Part of a small language model's weights.
Size: 12 layers, width 192, 3 heads of 64 (1 for keys and values), 5.12M parameters.
Architecture: RMSNorm before each block, biases on query, key and value.
Training: a variant of Muon for these matrices, 111M tokens, 6788 steps.
MLP neurons of a small language model. Each row is named by its layer, matrix (gate and up: input weights; down: output weights) and neuron, and shows model dimensions 0-191. Each number is 128 + 32 x the weight over its row's rms, rounded and kept within 0 to 255. Numbers have three digits each. A neuron's up and down rows have the sign that makes its largest values positive.
A block is one neuron, or neurons of one layer that tend to fire together. After each block is what it responds to, as a language model described it from the Wikipedia text at the highest values.

L9.gate154:113159192140186078120145167187079144072112103148126144101117151076151103175107141118100045138131091108110154179155135119140153096144131141123133121109157174080174119122142132141131099092150119095189114132158106100160113095157192078114188076201148155167064120130150128141084165130100163125157101136152120097125160143098159143166205140162101152082181106180057134160095144113121119135084124093120083141146159147134131126092135161115117087122118112109124138095103152124138171173100135166151133167131150149161158144127124144098146174127137101035175157142122069124129215092166201090
L9.up154:099132162173136110106144119141120104124129140181117087136125153089107171089126101045089141129155102151045130131145168111132099130181117066110119149116070139089116105113150132090053115111137171187163161098150108132069152092144188163106175093124128132148085102181117144132131157140123151157078170167158141107098153108091100168152107235143142116167084106161098139144104148128087091144123153143112141132148139071182101136104103147176092188172170150071109118180129136115129167127171142180196095135205096083121160128142108136149075085073139159132120143126072097144164137131121164119
L9.down154:141154136098153095176135153143125077107148101099099205097143084114177166165078121198120099125105147128052100122011118128196108108165108110103173117100091121105088100138109113098095141094158139116153128079116103187132122122162078128131169136115126105148156087148121174144150094060146098109139080164132118121070086125136134148187163098163143095158134167049130122085098121108088149140139119156112096105096165091171120129119140087096140109139140199101122136147167071191134105118129118102151158123139158116187106129114112097179139107119060153161122144145135142085143160156140183047
Responds to: Verb endings of split words. Final piece of a verb broken across tokens, mostly past-tense endings in narrative text, such as lock-ed, s-at, bough-t, spli-t, go-ing.

L8.gate4:124121168101110135177154143140148149144148109188108159133123145118129186159172121112116152064094111169117187105140103097069125110156095145135110095169171169128130121117160117071109134183133156088112130167151120164136122132145146113099129147142112076180077165215134128177124183170098134143154097102184129026141104125178085081117130147111175047143075138131103163091119161083138105139106111111155164106149139113174162098165128108086096160064123143112121117129103170131175159135158103106076196125142111183116120106067152104161105186166125127134173103170139161072178178137145165102
L8.up4:103173118116113140168079150114158179119133164089165132109120128103136159191113130130134120179114133202097149105086108155110077098062120195144135091094175132141141138110139108096143201100139105148162084119105086130113052117167181095131068168148078134138173097065120118081134146157074114116185144147134147118146073138108166162115081122105129129179129102181113130104181166149208112155112086158128158149121144156118099127164147135142070157086172165123084165119100080153148109118090125116184153193073142084137159177166106108164152150139124105162146100128147090095127169162166190139
L8.down4:116149090125133158224127173114145073101175197172162142101178103159148155055153155120093069127154116055172166144056130151099111107116078138070076203157101103127115129098130114130095151171137097164156128144101109084105140128084185198159131153121128100068116147120109105154121092169227108118121110100138118158135155130132173146142162090111168104126201077152098118169137129073138105130097121154098141145118069167083146149104131154154168145144138093099115142115128121137135149127125152117123169162084144098128135138121115127090092171148145144123098137074152178174158176142084097166
L8.gate125:047127156085125175162103135122146097112119165153066140051141113131087148147119139133102124145096139103154128127138127191118125122232131109125159158101125076157153131103085095091088207109140093123166161127152151141114176081152151121133147127125124165111142148196106116135126127119114118107190139151130103050070080107139090106142136185125144063132103144151064192118128128152093160118117138137202092097162149186094127152114149181061120043125115064113105088117150169149140151152108116097073127122114103097167143185092133136128159113126167111101100093152133121144154131135197173098
L8.up125:133128140135097106157150129073147116112165103130099133138121121148155119107144087144172140142143142111183118091141153142088130122131214137129175140084090118119165123105109211094110117087185176151126105105112115170135162127089175072120177174125068092039099172134107049118123114117113202136058125173136151132120117109107160143174130099140101132083192118083164084146152116164146087105093179117191194104136137100129189107142137157172202125164112175155099183136100153127188099100122159153133128072166097154104111103150146101123116160074131121116145093131060144130151093105150141140
L8.down125:153168102101119066091127150150149091175087135175089133147132130113136122083143102101123105129099222130152152155180110116183072107111156111176126120158116148141126090094085140038086109148129148162150103156153099160117101153133163172113097113170134119112116133151126121115178106129143157107134159127101116101143084113088069150078133126108132081092114143173119155107111186102155055155102098146138061174122158235228076084155109109112147101125135160087133185150134117163198163154081165142139095092152092109138190191107105127167128157130114092108112134128165099128142112093122107132
L8.gate259:169126173111098147089152088170135112136149160141098125137079076084117142174180148107097089130126133124130170117096112125063100093104153147137173160060178086118135070088131121114143180162127194095099189156113079092167120088191106082108127146138153096090181074152129154095196123090157136125097099175109123129151152163126139127162096086113146129145161109135095142142099147166111113110192119145185120111139133105099183164108114116158148120168164168149119152101111130158154112128112157132099117034134078152142087094150120059197085157155138079127096084105153130137145171155063142064
L8.up259:141072149132192178100137127088081105126135098128230122142160120156118162190090179186095133079104117155154138074150112125182094066121173109099117145166122109133153102152088142106117170130132116114142160145107121216091107127171143156109078093163175143151126078148158112162077127145121171123086167128156142176138120121190122122106180161049124139152105109152114124118113104126180136161207115174167157161162156095120089122102117123169132097138085161140117065159098152085173168091152147086139145141136106142157118143106148150126121129075098113187105135133145105139106180090140213111
L8.down259:072081135103081084140147093093108110121110124152136151057120097099111150141099166102078154134176133108151188093152140061159141092142132129193118115068110145177141135056141109111164166179109155117107169163176141144158071158138113096127125180136115081098072115115178098109158159082182119130117173150071111119190187112177095122210063093080127103159148127101112168134126133133109100177138060088172144141137151152108175121142100125098141115135172143120152137133163128149121146049154193129153172141135116067107119138174129135115180109102116116108124088125121171189112131145110101149
L8.gate466:152117156122140110079129139140130112118151131175085145112144151184106122113086113098101090116110106152128120145143073123164144123113104153138153132122195101168114106090140119113093030061180149143082135153141177147144135104137081141138094112141175106177127137150172165136147115157087045146168130147161132133082137097113146160168089096165105090072091189214135125135110168140192063135184106125106076163116113107133137155212147124066105106095082163093138118108079066119186192089127142139155135095116074162144084122100126129080136098072111137184105125114134099117110111117154128085
L8.up466:174134098096119087168134178130099146138125107148138142125116088083210178151079151108129148078092120115147120130105151132155138123189123122163052123113066156078170136119099129090121159099117174104079155141141087126098120141100109124116175174132075080131142128111123107093107116093105131171137133166128136133103162131122068122168134161124145161082191163197157143138162151122130086127043183144155115095105146120105146146084184162141075148111084157097133201136090160125151109122118143101194163183100095146180099165147158063145128130141172061179161091126123103068088111115090187127
L8.down466:133143168141170105145124058121189078109184134099119113153103184122144134207083143134145064139165108156116197106080152132167100142106123171136106145175144130139153106091118120114111171080178135141132155160089153142135097144095102112084110111073210126095116115118138086132088092189117154095123149051139183115103155133148148135126123102185104087142141088134118148079103088108185133148107112084155197190111150159127171172163143122111151119104107067104150050173156150148148134109072123110153132158136155139100134113140117180141188116106132091076120126089136136130178151086146166202
Responds to: Token "a" after verbs. Fires on the token "a", either the article or the first piece of a split word, right after a verb or "as": was a, had a|vailable, not a|fford.

L2.gate42:146142099223135174160128156165123119144152105158123067113084151106137117124124116081148168153118139152080073114130116096179066099142124116074093160097136115176150118141109119058124149141046117161171150137131145127079133144138113048151137156119194053098104197084065089083165122125146075142096106102147111143084179137131133150157131157142149104152112103108118133105139164089127116101107094119126114126123146133139113135100107102112214045124128094071090080181086144139139145095146178111162131175146100132119167115144148119143146124158102123099076134195107153118138225108103110107
L2.up42:122103155139161108096131099118129192077082255138111167181126076108085124121131148105131150137091157138110129123138133120093104118149124158098105137110098090081075165120145102072131109191129110149135165104173122158177153164086055084145094086167135170134156057111168172155100108123124110155184157115147187115159149151101166135153107139152122114167131093130136137150167198136074095161113130118093184110128154085172132166111143119102174137094081120118131131178104140124124147086156136151141099128140113129102206125163093151102047125116138102035146113127134164100182137136114097143
L2.down42:163105131159158130089069102132103143137104154154085132113141105152135100137141150188114137187079158165116109085135180151120169090136145200143084130153136122149151168190140055140145140157077115167093147152129152095206125113113181154101122126186119194116097109135092135107152109079101090125150115159069144128166168185066139136152155126108160173104120120080146080110046104148177160136136125144133108079131155136098168121123138101188082213166079141113137105121093169172131097149147105109125113135109108109093108156109188170158205131129102067155119146098082141168159131164101161156
L2.gate198:144118157068191092128177110145164131174135196125135144144117102078159135094097138049120178090127145151159117151150129081133143145121135140057086148054102109123123174127180129104121109186107133165095122120122085165085122134090140044115150107147074102113135144165068128086115133182132154124102090129147153110158081148109127156143124048111165096166111132186089135086099136149171152148156108147135125138106118093121143133086098075087200122126162065196138115138138105134151083104158114145145117107111145159094116155209094136103109135151151119102149033089089178111171151120157112153
L2.up198:105160159142154167105073122189156067075108084100160094079158077085110084085182135080090075140110175115102145113110108075132100163130113119188160151102132143109129142101103119165126178150088114099177112038124141134122133163136099102183157109153098096119089159123159111094117184158106114158087115103213111093173108105167139123122109169081139136150126111102162124158132156130138136184125158173088091096156135118115170113095130142082132143139114114122127120130066121162151138075152121119094124117102090129159155145089114216186126136113091075113091178154068159065167148125088160078
L2.down198:130129122098146158112143148194025191182107136108145083049113137090130154133075112165169135193143156110115112098105159084106137134114113111107127126113119138140127110114170150127096122107144132160129104121098157158095126177116138089175085118127081116151156127092134136127169059189146057098140123127140149092145137166118107104126195085168135162152144170168073145135092157118144127123144130108191176159094147146143163088128118120101138136131097132202136149093073125111073130139061052153160146115152145162088128182151099180107102164087168163108077081128167152145140066164116076074
L2.gate204:166086047138058139093082167074149050117106159134130142198206166107124141110071168148146134137074162103127064171111177153090072115146138134162099104080125184127140133122127141135128105169143130145113117145113144152157138130110135070147159115155130098174199165127130101130151106132125107195127162079133144133153147175064141067156112139166113084155064099117177156082112128118150160078138106160151097178125125056126187115139155140123134101083119113107087139125146113133134153129164122115130059153136102140092198100133071138152121096045102115107164135123097121090146154146105135144
L2.up204:139142103156125121171143097086100192131138179140146095149151088093172140095105134090119097138145146171155107157115151093167168133145140155057135121107135148045170103142164065153160105098194103152194113099117154159125194081102113161120197080088138123094094144126080123169153147152087095120197182103123129114132155139097149193104155201072105122133155181082145167125154172098115076083158115148100111126128087114106116157133064097124155134104110085117125144083114109135116160102203139116108130146076062121106131140082148162067078145127147150138126144109129187088127083120094139127
L2.down204:066108184158166133068137127149123146167118084130090120159151141152124153140171155163101112184111117103077111085189129129151090157110144137140130143160144083120098156179134115118124134159103176077154102099114110117063140107089165120129152151183087165097125169147117110125104099133135088119118088190100116111144122159089089144121172155108108140094134149151111088159054066067120121165124107129160145097118069148107127154138157101175129172073179134130110143153123141135159081136123052106112130226128162108133109082048083123128111100167156086086092115157197103229104130111162111137
L2.gate497:099123103119097162166120130089127143131110139104125126105120117099093112105158161182096129122093129167186140119111140170128140087131125130143123142081088111114172104095126120107139150162139131115218126177083140113183055110133136069142110130089088115157191067143161131120115072044146094171099103134145142144137209182138132160151119090121136142113093143149107136187155099141083042107094186082154126183093074049177086124122080061095181099089162124117151133152099082162038143142161146119109128155166139146146088125128160145169091146160136118150175128119152144140144095139128115092
L2.up497:102089093209083096113128056148089108167158143139162108100080172085116183150086143140076088130073119217142116156156104075090133098121089152104142118116137140084176140071113205152131136165115108102105113156142140100110137129121138097099140107089133111145146158118152136092123096184125085189126127113118083139094124134119210169120083151136125138033142109120101142167119205136123124124121137108131119150075154108120144126167122157135182041131140114152142142134079161169113145104081127113083146092104075121112100192207114098129154176156160112126133091181099119125092133119112165145
L2.down497:168115118203152158081107133180088133102081103125083063063152113113140117136190143102135108134089112150094110089143162075113094143104114129093187103126107140102120138117150164183163106092104131108090153149091167147132166101155125131121146181100188125132170162121148151104146080069166149150158113125177147090046115123140185130134120125141095150125154109149159130131135162127107099182116138059175112192129144125091176160106108160183144069219129147125164089110128178205134117132100156142117117150122107200145130156074153144157115160206171121133143129163084113114167111172110136166
Responds to: Mid-word stem fragments. Middle subword pieces inside common words split into several tokens, often just before a suffix, such as ded-ic-ated, propo-s-al, devo-ted, and the period in U.S.

L9.gate130:106125202127138110142108115119125124132157140101137146134078078143133120139144131152122151149171089095123151207162188104106056159137076100159141163094067169134100149116104072136132104112183167178132115190134069150138130179084158147092081113125167176151173090095111143138175140166136191131133102126159160107093109062120139131171113089137112107116171136134163168120129182174157164113159108148159099178158134160145118102149206095113141140175140113125114139100143124075145142130123185178188130134133087057211125134095151141085142107092129178145076111088080144178178141140115114093
L9.up130:120124131112116109084115124123164155146227182147115171109108103145115151106151135141102094091169146123141084119133089083174138147120154092083089054107119177140157136118101103094086128142166162122133118122177105181122051146073080082096106107063156142086140111140064145149109104090132146156136101112150151123079106106134183150164112142152083088116113125112153161103106158126140049084105115139201154158108136147141078095124149151147116121184083091133167161135079191144129164087065124179155136171122099103194099151080136153094169150127202109108114099107135080143119154152192156122
L9.down130:117058148112122126082143137196116137178167125115105111174096138140085123097112130221149107111116147119147149153059075095169183144173114144095078137149134120186159060073130139133161120161174114128124135141176081093166125115103092122119093167112124103131105175139172105156143171134149069203093120084134124103114120127111110107108106142150144073076108116159126119094128154140160132098136045107212171094140103132118123130124118086133147147148163161161126098108126065111132126106073075165109118169232116144102092117101115144108089124163160077179185084153112098156135121147103152142
Responds to: Letter "a" token. The token "a", either as the article "a" or as the opening piece of a word split after it, such as a|udience, a|kin, a|ccess, a|part.

L8.gate61:144158131135149109122139128117115168123086152105122109092121187084150125171120120100188094148101109110107120141163136149111134124167085149151119091129159175128182136171103069096076114150117065107121100113104101117093124137133161108120150140096151126093154113093064141103110096174090139183173153109145138142052171070115106138120087144174140154101126106084117117128113128142118116141048172163106076106148120087158182128117115050092115158123112084112214065088177042105195164111153138045145133123108101105180150143186135138135153134124105087119108085151086110183132121052109162130
L8.up61:176180154153154171105147178096096131185134122121132089120118140117191104121088144135153133102060094132126150170121105170141125066148097185095101162099121176143183070163088120109143124140135115131176105186077123104127123130071200109168093106103156115121157126136137145090122152160105118117077138171134176187092135135098092144112155149197095080123074121119180124139143145119116146094103114099107141115128102143132163093101169077122087135162138144009128121087101114124109102182132082074189118134142076135147156106183100143148102134104093188103133120154150105076101202115114177140
L8.down61:193152127099134112120142151160118103154145090165155169064106141165084149164131121139118066077086130124088104123113116105113156144127112150134138120108134141143154074170154097118090134170102134171114094117109156167156115136142117120130148107140077105121176133154125090109173100143097152120131148115135173086146145136136075178065135049143131136107136158092169170130099114142141153093113160079101142168122142080174137045059107104202171194087149143117129147092173144156142104069110110132188129135116125159148134135116150151173171106077041111128086048141053130104151231154122136118
L8.gate305:156122134172135138155142167157131162109175140166162174080101108070112117208155083121095063159096136122152094113143106168133105100114119136173179179086156174098189075105144159056175110151139170092122124100062099105137140074166108115108089123156128086133110104142091110080147125144086113154136146091197087168137134124121081143116174145115103149123096093109127210121161126171136175146096143088165145132096086154157174083091076141171133106172184121110137101104164065141152164140119086143129140129131095134151178190123096127149102170105125172139128153148152123142160170055116189124
L8.up305:124136150087174120110146169134119117128125156135100128113103098121156127167121052137124113125076153057156126130132145097146118056052113109121095117083128089080104144119099153163114108121090164104160130166092081053112092139131131087116124121085155175139137119192138137100076186151136137116108147077225119170160165192109169141184169184116133092095162150121186203127100151115110067158056074160124151098157133133147113158073121136135090159139143062073122119119143117094137140093177150117187160129139096117097136112137104100103142108088096112146086130143132130142070145088179144164
L8.down305:129120135161063081109060170181155174027086110150163201116126188109190146154126159102094120123079138151118219187132133097194159176186072124130125147100129126154131152147105094146137104131145119166155089150134128122122117122180098099145133094115128090201135152135136102142103137138113108116125095136136123141139110090141146135116166074160197106131143075137104146177086120109141140158104176167097116187153107093154138172118126133125111121141147188093154124143119154180137139118171103179196142145138093152106091112084146184144146108099180146160160181147162110089111175118073137082
L8.gate442:092159149160142114090168147058197110140091072127060143113156118171131180068149126144102108160117106153125113174093084125169102120145113059162092155141191139123159157155183134071150187101146205139161115166146146164153161144163115104100110127093170145134152073154136122149101124150111123132135136103146165134133123102137143146142172153197152097143119100096147125102124118187211128113159092088107121102185131143170149138126147115187137119151117178128164082100134171122175119112163053135109185060154152076113158139140210060126152133130097095123136093135151150091152150154181128106
L8.up442:009122170143078073061150139112150150183148118176142146113153117091119115200068131145158108141129094186123115142095109153150108158160143144153136092061159130118186138146123140160106108126173108127125159100136138102075112151189152081172095160148125123077147138192095108124151180119104082188152101114181138168105144157132171145095144102091156110083134131107170161101116143189148053100098149128133129091148124151134130124101127145109168093162129067112145113144116153081188146099103121147181077147141101149170160100078126091131175144204134133098129181079159126139132134105115154083
L8.down442:146124062130138121143170110105132111127123158053096178118110134125086113113166188136165190144151169142108100062019124181141123081199128169163112123152136120140134121119121123099055146123106200117179201160101115122187131091102102125159086149111144084090141138183121176126148156165105098135069112110126095146114102093146133142122171138143050120131118099134152086075070117141149170085142063072137119167111143157175181073132122125110194120130158140122105120139136086114143133151168128132074135124137085140112118116159114144112112188135109163096189112120115101159170190124137138113
L8.gate495:133091106075142102159171144084107169137149072154149111086136126181076080172116109093146116174127158098145130120109203119143140117147112138185153087097140138134136106113154079147156117084116136120127129107162151139043159051162061095173211125134167104128100102182091141091145104136182119116118190151162106141105137130047102179200178143148132099108122101125140106133134138128147099119115112134103169143161125084140113120122147084114148103113137109175137148094125150141113086111135162164158143146095128171199184165087126157115085074156148123061084142112152174152142181108053135073
L8.up495:122152084153122107125092162081112087141112111139156113084129114160116183164129112126134142151117137142131114111098088083087086130153128144189170131089116110148114098196107000148108113121167171130104102163157124101141146125055102109103128076170122174158135088148126118098083172199192148082166145102139182165094180087186132119207171102117135108107111095176148108163130135132033134065131157110190136106152118108070160145154124108105165124103075160115097118115134115140150149165101161177158092101124139121131137133116089118156143094123127149138082110111093116134130163139119146071
L8.down495:133167165087128104178126163092103141085133087132098114194127092137139096206101103152085129146160081155146151181079064220129119163129124140120131123119160118153156118133089076062093178076087157090118168102128161128116113134166121097192115174104086155116104117174163154103185090150135121138107092133148139070117133172123061156193202107117125154130159112046107103083114143147092111075120121098131128086137120155133082120143113075105122181130148146143124124121122137123110135150144151167164105156167094155123106140131187145170107117143121132154199077089133091164106117076161191144
Responds to: Verb stem completion. Final word piece that completes a verb stem split into pieces, often after "to" or a subject, as in facil-it-ate, deli-ver, imple-ment, spe-ak.